Part of a small language model's weights: vocabulary 1024, a variant of Muon for these matrices.
MLP neurons of a small language model. Each row is named by its layer, matrix (up: input weights) and neuron, and shows model dimensions 64-191. Each number is 50 + 15 x the weight over its row's rms, rounded and kept within 0 to 99.
After each neuron's rows, "fires after" lists the tokens most often just before its 100 highest values on Wikipedia text that the model never trained on.

L3.up722:31 57 59 46 76 35 58 59 45 40 68 58 36 40 30 64 37 16 60 35 77 41 68 29 73 56 54 46 42 71 34 62 71 29 42 47 60 38 45 26 46 61 61 75 55 35 75 76 55 78 58 46 55 61 35 54 69 20 55 36 46 57 40 43 54 50 31 39 47 66 52 44 55 38 56 44 51 55 49 88 47 42 53 55 40 47 42 45 43 44 23 54 29 65 52 33 75 47 64 35 65 60 51 42 78 67 67 27 52 71 29 23 38 25 40 55 69 51 33 18 67 41 64 72 43 54 40 43
fires after: " ar", " a", " Ar", " A", " C"

L5.up323:38 72 62 27 49 37 50 42 71 67 45 70 44 34 59 46 70 46 64 76 53 40 66 58 36 40 56 57 50 44 45 64 25 61 96 24 38 38 41 35 32 56 53 48 66 59 46 76 40 46 39 60 60 37 69 45 40 65 62 38 49 47 80 47 74 55 79 63 37 44 44 29 31 38 34 34 41 58 64 49 63 51 46 33 33 43 56 60 56 48 50 73 51 35 42 87 66 28 38 50 41 45 65 58 45 61 36 51 24 46 16 53 34 36 20 34 36 66 35 77 56 42 44 68 50 54 67 47
fires after: " st", "l", "st", " s", "i", " P"

L3.up148:07 76 66 45 55 59 49 49 42 52 68 48 64 61 45 55 33 24 53 69 73 23 36 60 54 58 41 60 32 67 48 61 48 47 50 57 41 83 24 65 67 30 74 54 51 50 52 60 43 58 42 44 50 62 24 55 64 41 74 22 59 29 23 42 35 52 58 33 61 40 47 26 53 39 51 61 66 38 50 51 51 67 51 71 66 51 53 40 29 64 65 51 64 35 41 50 71 48 70 67 71 44 27 09 29 81 67 40 60 50 23 29 52 41 48 46 58 40 65 62 51 42 73 22 36 27 52 47
fires after: " c", " C", " ar", "er", "ur", "or"

L5.up156:54 42 52 47 29 60 36 59 73 44 40 30 53 48 67 59 73 37 33 69 50 59 64 33 47 61 39 44 53 49 63 27 32 70 57 25 77 41 49 20 69 54 68 47 62 26 50 72 53 36 56 52 23 61 37 61 61 51 47 66 60 37 48 57 42 49 47 39 56 56 48 48 69 47 51 46 41 61 56 43 61 26 34 23 42 67 09 57 32 83 40 68 58 37 76 32 43 64 72 39 53 43 72 54 44 17 44 42 55 56 65 18 73 36 64 63 37 30 71 60 29 57 59 43 15 50 32 48
fires after: "p", "oc", " P", "c", " p", "th"

L5.up88:50 65 70 42 37 49 37 47 36 39 48 34 45 48 24 51 37 29 60 99 48 37 13 33 48 36 55 54 52 33 50 44 52 40 41 34 38 53 57 56 55 51 52 58 81 55 24 61 56 33 45 46 66 62 29 35 44 27 59 14 44 30 82 57 46 62 54 41 45 57 33 66 67 42 66 49 52 29 42 48 34 62 62 63 95 53 21 48 50 58 42 66 39 65 52 65 52 24 25 66 47 65 62 64 52 42 39 67 52 60 34 77 35 38 54 21 37 42 47 49 52 19 58 81 33 43 45 42
fires after: " s", " f", " S", " m"

L5.up215:62 63 58 64 58 39 66 32 38 57 28 69 53 31 64 65 45 58 72 55 66 54 58 56 59 48 67 48 32 32 58 60 54 71 58 67 46 57 46 57 62 83 46 61 69 55 53 50 27 63 57 56 55 78 58 78 58 77 53 64 44 25 64 47 58 78 74 33 57 22 37 58 50 38 35 46 38 70 50 48 71 32 47 31 43 38 58 28 51 38 45 18 56 98 76 13 48 47 81 61 46 65 52 43 40 34 54 47 33 48 53 23 55 46 54 20 33 48 60 62 37 50 39 59 55 80 45 61
fires after: " E", " he", " H", " in", "l"

L3.up17:71 55 53 51 47 48 83 57 40 72 84 73 46 37 74 48 65 51 73 52 64 49 57 40 52 32 51 71 62 69 29 59 50 51 51 42 61 43 46 69 80 78 38 80 81 46 54 43 56 65 61 55 70 55 58 57 50 77 31 29 30 47 61 27 73 90 53 30 30 59 47 68 24 64 35 50 43 42 45 55 52 24 55 45 54 76 54 60 81 40 16 30 34 64 52 39 66 34 39 53 47 88 64 39 68 32 58 38 48 53 51 37 55 38 56 51 69 54 58 53 54 69 36 40 56 42 56 46
fires after: " d", " f", " F", " ar", " J"

L3.up81:40 52 35 64 20 53 43 77 20 65 60 62 62 50 49 54 37 52 77 72 48 72 44 55 51 72 46 35 55 50 59 42 48 60 27 25 25 38 34 21 55 62 44 55 67 61 61 56 54 32 32 56 57 35 41 69 62 73 62 07 75 42 49 66 80 43 57 53 88 57 55 69 39 47 59 46 56 27 65 56 16 40 39 61 45 49 57 62 48 24 71 60 57 50 36 54 72 44 25 54 20 43 44 70 62 31 27 37 56 55 58 70 20 34 19 55 26 72 59 64 45 50 80 60 45 57 26 39
fires after: " gr", " Ch", " Gr", "01", "%", "98"

L3.up560:34 19 32 52 55 54 52 64 36 75 31 47 60 51 60 64 61 52 48 40 68 43 62 39 40 34 61 33 44 49 31 23 52 49 50 29 37 73 39 27 29 76 81 75 50 53 18 82 60 79 44 34 43 53 42 79 48 61 37 60 60 74 39 52 44 62 30 68 58 63 85 56 36 22 57 49 49 78 62 44 34 57 60 38 45 56 51 49 44 59 50 86 46 49 52 51 33 46 74 61 67 47 49 46 22 38 46 36 00 70 45 60 63 66 39 26 58 60 56 20 56 47 67 47 61 70 36 46
fires after: "I", " I", "ag", "T", " T", "G"

L3.up287:51 31 74 60 47 53 56 50 49 23 45 84 75 43 27 40 58 33 42 33 66 41 35 57 63 35 52 40 41 34 27 12 66 53 27 56 48 50 37 55 48 28 24 63 45 57 59 46 49 83 47 54 19 38 48 56 52 45 41 44 42 42 32 37 54 41 64 74 26 53 51 39 34 60 88 39 41 22 51 75 56 42 23 57 38 37 52 65 62 51 51 15 43 45 70 38 82 88 49 57 47 50 61 54 38 67 71 33 39 28 51 36 41 60 61 52 49 49 62 36 69 78 54 67 52 46 65 60
fires after: " g", "v", "g", "r", " G"

L3.up395:36 68 48 43 46 37 33 43 36 74 24 36 50 60 71 52 50 34 35 56 39 55 53 54 43 42 61 41 47 76 71 44 68 72 44 53 71 76 28 52 35 70 60 72 32 74 47 45 46 57 48 37 75 46 54 51 37 43 53 67 55 51 59 66 34 20 38 70 59 45 51 61 59 37 72 49 41 36 47 36 61 59 24 50 28 54 77 44 48 60 51 48 66 92 46 39 91 45 28 62 45 53 49 47 51 45 80 79 46 88 53 69 35 73 17 43 42 33 70 60 44 54 70 68 76 60 57 50
fires after: " t", " L", " T", " D", "re", " S"

L5.up686:41 58 48 60 57 35 45 30 68 58 37 35 61 33 44 39 38 53 58 32 65 45 59 55 51 56 38 53 72 18 29 41 55 30 43 64 60 46 51 30 57 23 30 37 62 42 70 60 36 35 40 17 37 40 24 55 53 39 78 29 68 33 39 56 35 55 44 63 09 39 30 55 50 74 48 52 66 29 51 58 62 33 38 20 34 37 32 39 64 50 62 40 49 19 56 48 50 57 35 62 56 73 57 43 29 20 48 49 49 49 25 51 39 35 50 56 68 52 38 48 69 68 77 78 61 44 62 62
fires after: " ", "r", " Sp", " G"

L5.up41:34 64 66 30 52 44 29 26 22 38 45 55 55 61 68 59 48 42 58 59 69 29 81 36 52 42 66 66 28 48 38 85 66 55 59 47 58 17 56 35 48 43 32 70 73 44 42 70 53 64 51 66 47 62 38 49 37 43 21 49 42 51 54 32 25 59 66 38 27 28 39 48 57 40 37 54 31 49 42 68 56 41 31 53 38 82 50 45 58 39 43 58 81 40 60 47 28 70 52 48 36 56 33 61 01 35 29 34 64 39 39 52 60 47 54 62 49 62 58 31 46 43 51 41 42 55 56 57
fires after: " m", " L", " M", " E", " l", " H"

L5.up284:59 69 55 38 33 52 53 20 41 41 61 52 42 58 44 50 74 68 50 44 56 24 63 52 47 44 46 58 22 24 33 59 62 54 62 37 36 24 27 87 37 57 34 82 63 22 81 56 66 65 47 59 35 21 75 48 30 29 59 62 51 37 57 41 52 68 44 74 59 37 42 76 69 78 47 89 41 45 27 62 70 64 31 42 65 52 45 37 78 44 49 48 45 34 54 50 63 64 46 29 58 65 42 57 30 55 44 51 62 37 45 74 38 14 66 50 53 42 35 55 91 58 50 24 71 79 48 30
fires after: ",", " is", " was", " to", " he", "ly"

L5.up114:39 71 86 54 48 68 57 30 51 26 51 60 62 47 47 38 70 69 61 57 66 45 57 59 68 43 32 56 52 55 61 44 58 43 40 44 47 60 42 53 66 70 46 76 36 28 57 26 58 48 50 27 55 39 46 64 37 47 63 54 46 46 39 33 48 40 65 27 49 37 33 50 90 76 53 71 41 55 68 65 39 64 57 80 56 67 41 68 23 43 57 34 71 67 48 60 53 41 31 54 23 61 35 53 57 30 70 49 55 22 64 65 33 45 60 59 52 42 41 33 53 68 62 39 24 78 58 63
fires after: " was", " S", ",", "ing", " been", "ly"

L3.up26:50 61 42 44 65 70 36 53 68 38 17 50 68 63 33 60 29 46 51 50 79 44 62 51 37 56 75 27 57 43 63 50 23 69 80 48 81 49 39 24 51 26 35 39 21 67 70 58 58 43 60 41 50 62 29 43 42 48 63 43 60 56 25 70 58 52 74 38 60 30 56 68 83 37 40 73 77 41 14 39 59 48 54 61 52 43 49 55 22 41 56 30 57 38 38 41 44 81 32 34 60 59 58 44 68 40 50 46 31 42 63 49 68 53 56 19 30 52 49 58 54 51 59 45 43 13 30 36
fires after: " d", " R", " r", " w", " s"

L3.up361:57 51 66 32 54 44 74 49 57 72 64 49 46 47 45 59 47 31 27 53 37 43 68 53 45 65 43 51 57 30 30 17 54 44 53 44 43 46 28 65 34 42 50 65 51 20 31 37 71 50 63 25 46 41 33 38 16 41 59 52 56 24 46 61 46 68 38 48 55 20 41 44 48 51 60 60 80 32 36 15 48 26 83 48 46 44 33 45 28 34 34 37 49 52 38 39 29 53 81 92 47 79 42 58 56 62 49 62 51 57 70 27 42 78 57 53 57 41 31 61 83 44 52 47 60 04 54 33
fires after: " c", " f", " ch", " C", " co"

L5.up241:16 53 43 41 47 23 44 42 46 47 52 38 14 57 39 39 54 75 67 51 34 38 38 12 35 44 48 32 38 34 71 53 35 52 77 42 40 43 47 63 72 66 41 92 42 59 49 54 45 53 34 65 43 71 29 50 49 69 54 41 66 45 42 28 48 34 30 34 53 56 63 43 69 63 65 28 35 47 39 59 69 79 48 55 48 62 36 35 25 47 34 83 40 76 61 53 54 72 37 34 35 42 64 52 24 47 48 48 35 50 24 55 74 29 66 25 43 48 43 64 39 45 27 54 46 38 52 34
fires after: "\n\n", "\n"

L5.up116:43 51 34 54 39 14 81 54 46 65 66 49 63 53 42 44 59 54 09 45 68 52 56 70 44 42 27 30 51 53 67 45 69 23 35 56 62 36 65 52 40 72 45 24 62 63 46 52 50 68 59 50 72 60 53 44 59 27 80 41 54 79 54 59 53 49 46 65 28 29 58 43 17 59 75 63 31 27 35 50 62 62 35 49 56 48 29 48 46 22 59 37 51 34 65 36 49 82 70 57 54 41 72 65 34 52 69 70 59 31 52 54 49 14 43 50 52 64 60 31 68 31 48 34 52 60 49 48
fires after: "\n\n", "e", " G", "og", "g"

L3.up473:57 25 47 46 76 90 39 53 60 41 72 77 46 49 33 30 38 34 29 77 47 46 63 30 53 56 56 55 66 54 64 72 27 56 65 26 78 42 69 70 32 65 44 41 19 52 29 62 61 34 66 49 47 44 63 71 51 66 57 47 37 38 58 53 76 61 72 24 84 63 58 52 55 35 39 62 59 60 59 56 69 66 60 46 48 67 41 64 33 66 58 67 47 39 60 56 40 53 40 58 41 46 22 74 38 50 36 62 25 23 64 47 63 36 49 23 32 54 39 52 48 56 40 36 57 58 60 32
fires after: "p", " p", " n", " pr", "up", "ic"

L5.up467:74 65 42 51 46 33 54 53 46 42 58 38 31 58 80 55 66 32 62 62 33 33 60 49 36 29 49 69 74 69 56 42 35 44 63 35 56 69 40 26 63 71 49 48 76 38 28 37 45 38 62 84 46 57 62 69 45 48 78 56 64 20 47 53 42 47 44 68 36 46 59 52 89 77 43 70 65 42 39 78 44 51 59 43 66 54 42 27 55 67 73 55 40 41 69 39 51 50 17 79 68 44 56 52 41 35 77 62 55 72 53 59 49 51 37 51 63 60 63 66 52 53 50 72 52 45 83 36
fires after: "l", "ch", "b", " per", " M", "r"

L5.up678:50 40 44 66 29 56 38 58 33 59 48 68 37 35 33 53 48 39 47 41 46 27 31 29 49 21 72 57 36 64 66 52 38 37 55 53 25 47 32 35 58 17 56 67 58 63 69 59 76 54 39 49 52 51 63 48 26 35 37 45 33 59 43 55 66 51 33 36 48 35 47 50 47 57 42 54 53 51 36 31 35 35 66 38 57 55 59 61 51 46 56 87 31 60 59 12 31 41 64 65 28 50 59 43 42 73 25 61 41 46 50 34 80 30 62 47 46 42 99 46 68 49 70 42 50 67 66 52
fires after: " the", " in", " of", ",", " from", " at"

L5.up77:54 19 35 35 11 45 50 18 46 58 52 58 37 70 53 53 60 60 29 27 79 48 29 44 54 51 37 31 75 66 47 46 44 73 52 45 81 64 24 45 57 49 50 47 53 48 56 44 55 44 65 35 79 39 20 52 43 35 67 73 43 51 77 51 58 42 42 66 41 41 41 46 65 62 29 61 70 48 41 72 39 62 33 44 55 40 41 71 52 51 56 38 38 68 46 50 40 49 34 57 47 54 54 56 77 36 62 51 55 81 60 40 61 86 43 71 49 66 66 43 45 37 58 36 45 42 41 47
fires after: " D", " s", " K", " S", "en"

L5.up636:55 53 80 74 57 40 38 41 37 61 26 60 33 51 40 46 55 24 40 69 52 44 57 49 49 63 49 53 31 67 48 39 44 52 62 52 59 43 37 44 53 57 62 91 44 24 58 49 47 48 40 46 33 45 40 59 66 54 64 36 47 48 82 60 66 23 44 36 77 66 29 26 37 45 35 20 66 63 39 40 50 75 50 83 53 25 52 63 11 62 68 46 57 81 51 52 41 27 72 87 50 73 67 66 96 48 44 52 20 69 49 59 40 53 61 30 38 48 27 41 61 44 50 42 31 45 67 48
fires after: " p", " s", "ar", " P", "at", "p"

L5.up515:32 41 63 49 52 53 38 56 72 38 35 72 70 38 22 54 65 45 56 44 44 60 61 41 80 67 56 74 49 76 59 53 35 57 69 49 56 63 38 33 44 55 54 72 55 65 61 60 64 69 29 31 47 68 38 40 68 45 49 45 32 14 61 93 49 50 45 58 40 59 46 24 52 27 51 76 71 26 53 47 47 51 56 56 63 45 52 47 18 45 58 59 60 56 71 67 49 08 27 64 40 56 64 47 49 54 53 77 58 70 35 44 57 58 47 37 53 83 60 69 86 61 67 67 62 19 26 46
fires after: " s", "p", " S", " Sp", "en", " p"

L5.up522:82 72 39 61 50 39 47 80 76 16 39 87 40 56 33 50 47 25 57 63 39 59 69 36 42 43 49 48 66 39 78 53 38 32 47 53 52 54 47 58 55 56 36 50 63 63 55 46 63 61 49 65 46 93 36 49 42 43 66 31 61 46 31 69 60 40 25 59 51 52 52 68 62 53 27 26 69 36 49 46 60 14 37 41 40 51 50 43 50 43 71 66 45 54 77 44 43 64 38 56 34 57 46 42 53 43 53 59 37 75 35 42 28 26 42 28 52 78 87 51 52 54 46 42 38 45 50 64
fires after: " the", " a", " of", " in", " and", "s"

L5.up502:83 58 51 79 85 48 47 52 46 31 51 44 57 24 57 69 41 40 46 33 24 25 47 44 25 59 41 24 59 24 64 82 59 18 41 34 40 63 34 61 68 37 47 67 56 44 63 47 65 61 39 73 55 71 34 64 45 39 78 15 52 41 47 89 51 39 38 55 17 47 29 62 41 61 62 53 51 20 34 52 61 25 63 46 45 21 18 81 31 48 52 78 26 28 50 32 62 58 39 51 63 58 42 37 56 56 68 58 41 46 34 31 35 17 64 52 73 43 47 28 70 58 60 78 43 62 50 49
fires after: " of", " a", " for", " ", " to", " with"

L3.up618:18 57 48 25 61 39 58 62 42 62 41 43 59 48 28 60 34 35 50 61 68 63 58 46 66 33 43 28 68 30 50 57 39 59 59 59 41 77 51 55 51 48 56 41 53 24 48 71 41 16 37 38 60 47 58 83 64 70 52 27 46 81 35 75 71 65 58 35 50 84 53 59 61 38 55 01 65 61 59 37 52 47 64 56 40 80 46 47 44 58 68 67 56 62 61 56 54 60 35 53 47 49 58 43 26 63 73 41 34 58 65 48 16 62 58 72 53 16 74 38 57 58 71 42 66 48 58 40
fires after: "O", "E", "A", "P", "I", "T"

L5.up0:64 53 46 43 38 67 48 66 85 37 60 54 62 29 33 62 57 27 65 49 52 69 50 38 53 53 37 45 40 60 49 37 52 44 89 35 69 22 41 52 50 67 55 31 34 42 66 64 65 49 53 49 29 86 58 39 72 50 22 40 68 42 58 73 71 84 46 53 60 57 42 46 63 51 42 54 25 66 31 42 56 26 41 67 34 69 45 66 35 93 12 70 58 67 59 34 67 45 35 37 77 39 38 63 40 45 43 84 34 44 34 51 49 48 43 40 58 34 57 79 31 47 37 48 48 50 72 34
fires after: "ro", "p", " p", "c", "th", "y"

L3.up27:53 70 52 43 30 35 65 28 60 45 30 51 57 41 46 54 44 59 32 43 54 73 49 38 58 48 68 45 09 40 59 53 37 42 49 61 47 51 41 36 36 55 57 50 57 35 53 80 42 37 44 39 59 67 77 49 58 73 53 32 55 41 46 61 70 51 58 64 19 48 75 44 36 46 51 51 14 06 31 65 66 48 35 45 53 54 42 47 47 32 61 48 43 50 42 21 43 44 40 48 51 58 36 71 19 37 42 44 41 36 36 58 37 40 82 52 20 69 49 73 47 54 36 52 75 43 70 56
fires after: "\n\n", "l", "tern"

L3.up122:68 74 63 50 31 49 30 33 54 77 57 40 48 28 47 47 52 06 56 57 55 38 68 27 63 65 52 56 46 50 43 62 11 46 61 34 53 31 41 65 54 57 49 46 60 44 45 49 51 63 23 68 33 49 37 31 55 61 32 39 69 52 52 75 49 44 50 34 46 58 29 71 44 39 46 41 25 35 72 42 35 41 55 61 76 28 56 52 54 67 27 59 84 41 39 59 52 74 83 40 60 48 46 72 59 55 58 46 46 39 50 15 57 73 46 54 36 79 39 57 28 42 54 33 31 64 72 62
fires after: " M", "or", "ur", "r", " m", " Comm"

L3.up393:63 39 60 31 39 47 66 59 54 33 64 33 72 13 59 21 45 33 54 62 52 63 60 53 50 49 43 41 75 25 49 46 41 71 47 32 51 46 60 44 41 44 57 31 45 56 72 57 42 60 36 36 43 44 19 61 55 34 15 33 68 26 54 44 58 63 31 23 74 51 32 61 55 46 44 31 54 81 35 45 49 71 69 43 48 65 32 39 24 78 37 58 60 53 33 62 37 69 66 58 32 31 28 19 60 61 44 55 45 49 57 44 33 46 40 40 56 54 45 66 39 45 46 45 65 78 50 47
fires after: "p", "ic", "ip", "c", "our"

L3.up189:62 43 45 37 48 54 41 50 35 34 29 62 74 47 63 41 53 35 52 39 26 23 12 46 62 39 25 51 55 89 42 30 38 46 65 35 34 67 60 44 49 40 35 59 35 58 53 42 54 36 57 64 58 51 37 27 20 54 66 52 83 49 65 47 49 76 51 28 48 54 55 47 57 50 48 60 35 35 59 53 17 39 48 74 45 43 07 26 51 34 46 32 53 37 88 56 74 25 31 58 69 58 74 57 57 45 61 31 49 59 42 68 76 27 70 67 40 65 58 42 57 60 62 54 45 38 46 47
fires after: " th", " f", " d", " Th", " D", " the"

L5.up618:78 56 44 68 78 69 58 48 68 49 58 54 61 55 39 49 34 50 62 48 62 65 63 47 35 57 47 66 35 43 60 38 50 09 29 49 51 60 41 25 78 56 49 54 70 56 58 47 25 63 59 30 53 49 41 33 30 48 30 34 45 27 52 50 72 57 73 26 44 16 53 30 54 25 46 62 47 57 40 71 37 36 46 52 47 88 39 54 68 53 33 60 59 38 58 68 57 46 68 38 52 47 71 63 31 25 54 48 40 52 16 67 62 43 60 55 37 35 65 57 49 46 45 42 27 55 68 73
fires after: " f", " w", " F", " sp", "f", " was"

L3.up665:28 35 63 46 63 25 50 59 41 29 43 55 46 60 66 50 38 50 27 59 24 58 30 59 42 79 33 57 39 65 46 59 79 37 79 57 58 58 60 58 41 52 49 59 54 44 29 38 64 56 38 34 17 31 05 59 59 55 63 32 60 40 71 32 93 62 46 67 47 53 60 48 70 52 46 68 37 59 58 59 52 69 54 33 57 49 77 63 26 46 51 72 21 50 76 75 45 83 53 74 47 20 55 46 63 46 56 51 44 47 24 55 66 27 32 39 28 46 32 71 38 36 35 46 46 36 44 35
fires after: "\n\n", " |", "\n", "==", "opul"

L5.up437:55 48 21 60 47 64 57 51 66 55 55 07 50 26 53 48 68 43 63 48 44 32 59 30 48 37 13 53 40 71 83 51 47 37 53 55 60 42 52 36 17 23 47 37 45 53 36 55 58 73 58 57 32 46 54 35 42 52 59 34 70 22 64 37 57 74 46 57 30 45 23 47 48 39 52 37 55 59 27 56 73 47 54 62 53 39 48 41 10 50 13 75 40 67 50 42 54 59 50 61 28 69 33 28 43 63 16 54 58 44 47 37 49 53 55 52 48 46 23 49 30 40 39 32 50 54 42 62
fires after: "c", " re", " ", " ac", " c", " C"

L5.up389:38 33 43 28 39 52 42 59 35 46 33 38 35 48 63 44 63 71 56 81 61 45 42 62 49 59 44 64 48 56 68 50 75 50 18 41 18 35 50 58 36 50 24 83 75 79 69 44 54 67 75 33 37 28 49 71 61 71 64 19 59 48 25 58 26 62 29 47 49 56 56 58 47 45 56 34 38 22 67 74 57 38 66 58 53 36 41 40 72 15 66 85 59 46 64 45 51 52 73 55 51 38 25 39 19 53 34 49 13 36 59 44 71 50 62 43 62 39 53 57 66 46 53 34 32 42 09 30
fires after: " I", " Y", "I", "or", "h", " H"

L3.up723:33 55 46 59 31 71 47 79 47 79 67 47 56 61 47 61 71 53 59 75 30 54 39 80 82 54 40 44 57 57 64 67 69 64 71 32 38 51 33 45 46 47 35 31 49 54 25 55 68 71 56 47 61 16 44 35 55 57 76 24 38 65 39 76 50 62 52 76 44 29 24 76 52 48 63 40 64 31 37 24 49 67 40 41 46 58 43 41 49 50 74 36 52 63 51 28 84 36 56 46 51 28 54 81 46 30 45 31 63 76 73 52 29 46 57 45 40 45 56 03 59 59 42 60 50 43 56 54
fires after: " H", " gr", " Ch", " st", "h"

L5.up658:79 54 40 35 42 30 23 50 47 57 35 67 61 42 30 63 12 47 44 43 53 45 59 40 45 31 61 22 55 55 70 45 50 60 49 43 30 44 51 48 34 63 48 43 46 38 50 72 45 59 71 67 39 69 69 38 64 26 56 60 42 41 48 54 20 53 67 32 42 57 71 58 82 61 45 37 31 50 34 76 51 83 31 49 48 71 38 30 56 89 31 41 22 50 71 24 51 55 46 30 42 60 67 53 35 31 51 45 72 57 66 53 39 39 58 44 53 80 67 86 85 44 63 67 63 45 61 40
fires after: "oun", "l", " th", " to", "h", "g"

L3.up314:50 68 66 76 34 35 52 37 61 36 45 43 54 35 47 63 31 50 25 55 52 73 42 47 74 43 55 62 70 77 71 58 51 59 66 51 53 35 48 72 43 39 53 32 53 56 68 42 49 41 32 32 65 56 64 82 60 36 53 15 28 54 67 48 59 50 58 60 56 58 47 44 43 30 30 52 56 24 67 66 72 48 33 50 43 61 59 36 68 44 38 82 70 50 57 73 57 45 73 48 52 43 61 99 53 45 62 42 54 41 46 42 40 66 64 35 56 62 40 32 36 61 13 51 66 64 55 90
fires after: "\n\n", "\n"

L3.up260:50 68 35 53 99 52 35 36 49 48 23 19 46 71 45 56 30 38 46 19 68 47 73 33 41 51 63 56 48 61 63 70 54 68 76 60 72 49 51 43 40 54 81 42 42 58 45 61 40 36 55 68 59 52 21 52 42 77 84 21 65 50 49 54 41 53 67 53 47 44 61 61 43 43 22 36 62 33 63 47 18 44 45 48 64 63 48 32 52 73 51 59 70 55 65 22 67 51 66 33 48 69 69 52 55 31 69 60 37 72 37 75 48 55 66 61 55 45 48 65 47 46 53 29 38 79 33 29
fires after: " T", " t", " A", " two", " m", " B"

L5.up626:51 49 61 55 46 53 58 48 53 23 58 64 21 30 44 38 67 42 41 65 41 57 46 42 53 66 62 44 41 27 57 52 51 52 49 51 67 63 66 65 43 56 14 60 56 61 40 56 53 60 59 57 45 66 26 76 75 44 32 54 45 63 65 55 15 64 43 69 35 54 47 40 45 43 56 52 45 32 25 55 57 88 48 64 55 54 28 42 24 59 67 81 32 65 34 41 23 52 60 64 62 86 66 32 34 61 23 30 53 47 27 45 12 72 20 40 46 41 71 64 81 53 41 53 31 46 50 34
fires after: " M", " m", " p", " In", " an", " s"

L5.up689:38 57 66 51 66 42 53 37 47 27 55 26 26 84 49 48 54 63 37 58 34 64 52 31 56 28 48 50 36 54 55 59 35 46 18 44 63 50 81 45 54 62 53 32 44 37 18 63 48 62 67 23 59 71 32 51 38 31 64 33 30 66 53 39 72 40 75 04 25 75 52 46 65 63 55 51 74 47 27 48 26 57 32 50 74 18 41 34 40 81 58 46 29 51 44 37 33 33 49 50 32 29 50 65 69 47 62 37 64 22 47 76 40 62 55 58 31 61 71 60 49 55 37 65 80 72 64 33
fires after: " m", "5", "6", " s", "3", "4"

L3.up675:67 78 53 59 72 29 63 59 46 80 53 50 45 44 65 49 40 59 39 37 52 44 34 61 03 66 55 36 57 60 59 57 65 42 34 58 58 39 47 21 66 61 75 52 68 62 38 46 33 35 40 39 60 50 53 48 37 50 78 67 33 56 52 60 33 47 33 51 64 17 49 59 72 82 36 57 37 51 60 69 47 93 26 59 40 57 54 45 35 41 69 50 12 67 35 41 58 45 54 46 79 64 66 54 44 36 60 26 44 65 53 63 42 63 25 52 63 39 53 71 25 60 56 42 63 69 61 38
fires after: " l", "ch", " t", " L", "l"

L5.up42:38 73 41 42 60 47 65 55 47 40 33 61 59 22 28 47 69 65 48 50 55 51 57 52 51 25 63 39 59 71 46 41 68 24 53 35 41 39 44 12 43 48 81 80 72 64 45 21 48 56 74 54 35 64 44 81 39 62 59 41 54 26 75 49 63 32 75 46 41 50 38 42 60 58 62 80 57 50 33 54 55 51 63 93 62 50 68 43 20 66 32 41 57 59 27 35 47 34 78 70 36 67 48 36 70 59 42 53 32 45 80 36 27 43 48 80 55 50 41 49 66 54 56 57 49 47 46 41
fires after: " c", " C", "c", " ad", "r", " D"

L5.up260:37 61 52 46 62 48 53 51 66 65 57 35 34 50 45 38 51 32 32 42 62 54 36 61 67 38 60 36 48 63 49 38 41 56 66 43 40 61 41 23 38 47 69 47 52 93 65 51 41 43 36 68 33 55 51 60 56 89 59 78 57 34 32 50 63 57 38 43 29 47 51 31 51 47 43 40 48 67 43 61 84 78 48 50 31 39 69 60 42 39 70 23 43 51 35 44 99 62 59 46 43 49 19 53 50 31 47 56 50 65 34 43 35 64 49 32 43 50 55 63 18 59 24 79 16 50 39 41
fires after: "a", "i", "l", "e", "ia"

L5.up369:57 66 56 67 28 14 35 41 71 54 50 58 34 50 56 47 35 92 55 63 63 34 23 59 52 24 49 51 47 69 51 50 49 43 55 40 37 81 58 56 42 40 65 51 54 45 87 68 45 49 89 63 55 45 53 39 37 49 36 58 48 54 61 67 49 43 49 60 52 67 50 61 55 60 47 58 38 47 63 54 35 41 67 84 40 54 43 60 61 54 60 55 47 42 67 46 58 64 35 85 54 74 33 41 31 59 60 61 25 53 08 59 74 26 45 66 60 48 32 27 53 81 56 58 43 66 38 83
fires after: ",", " New", " d", " in", " D"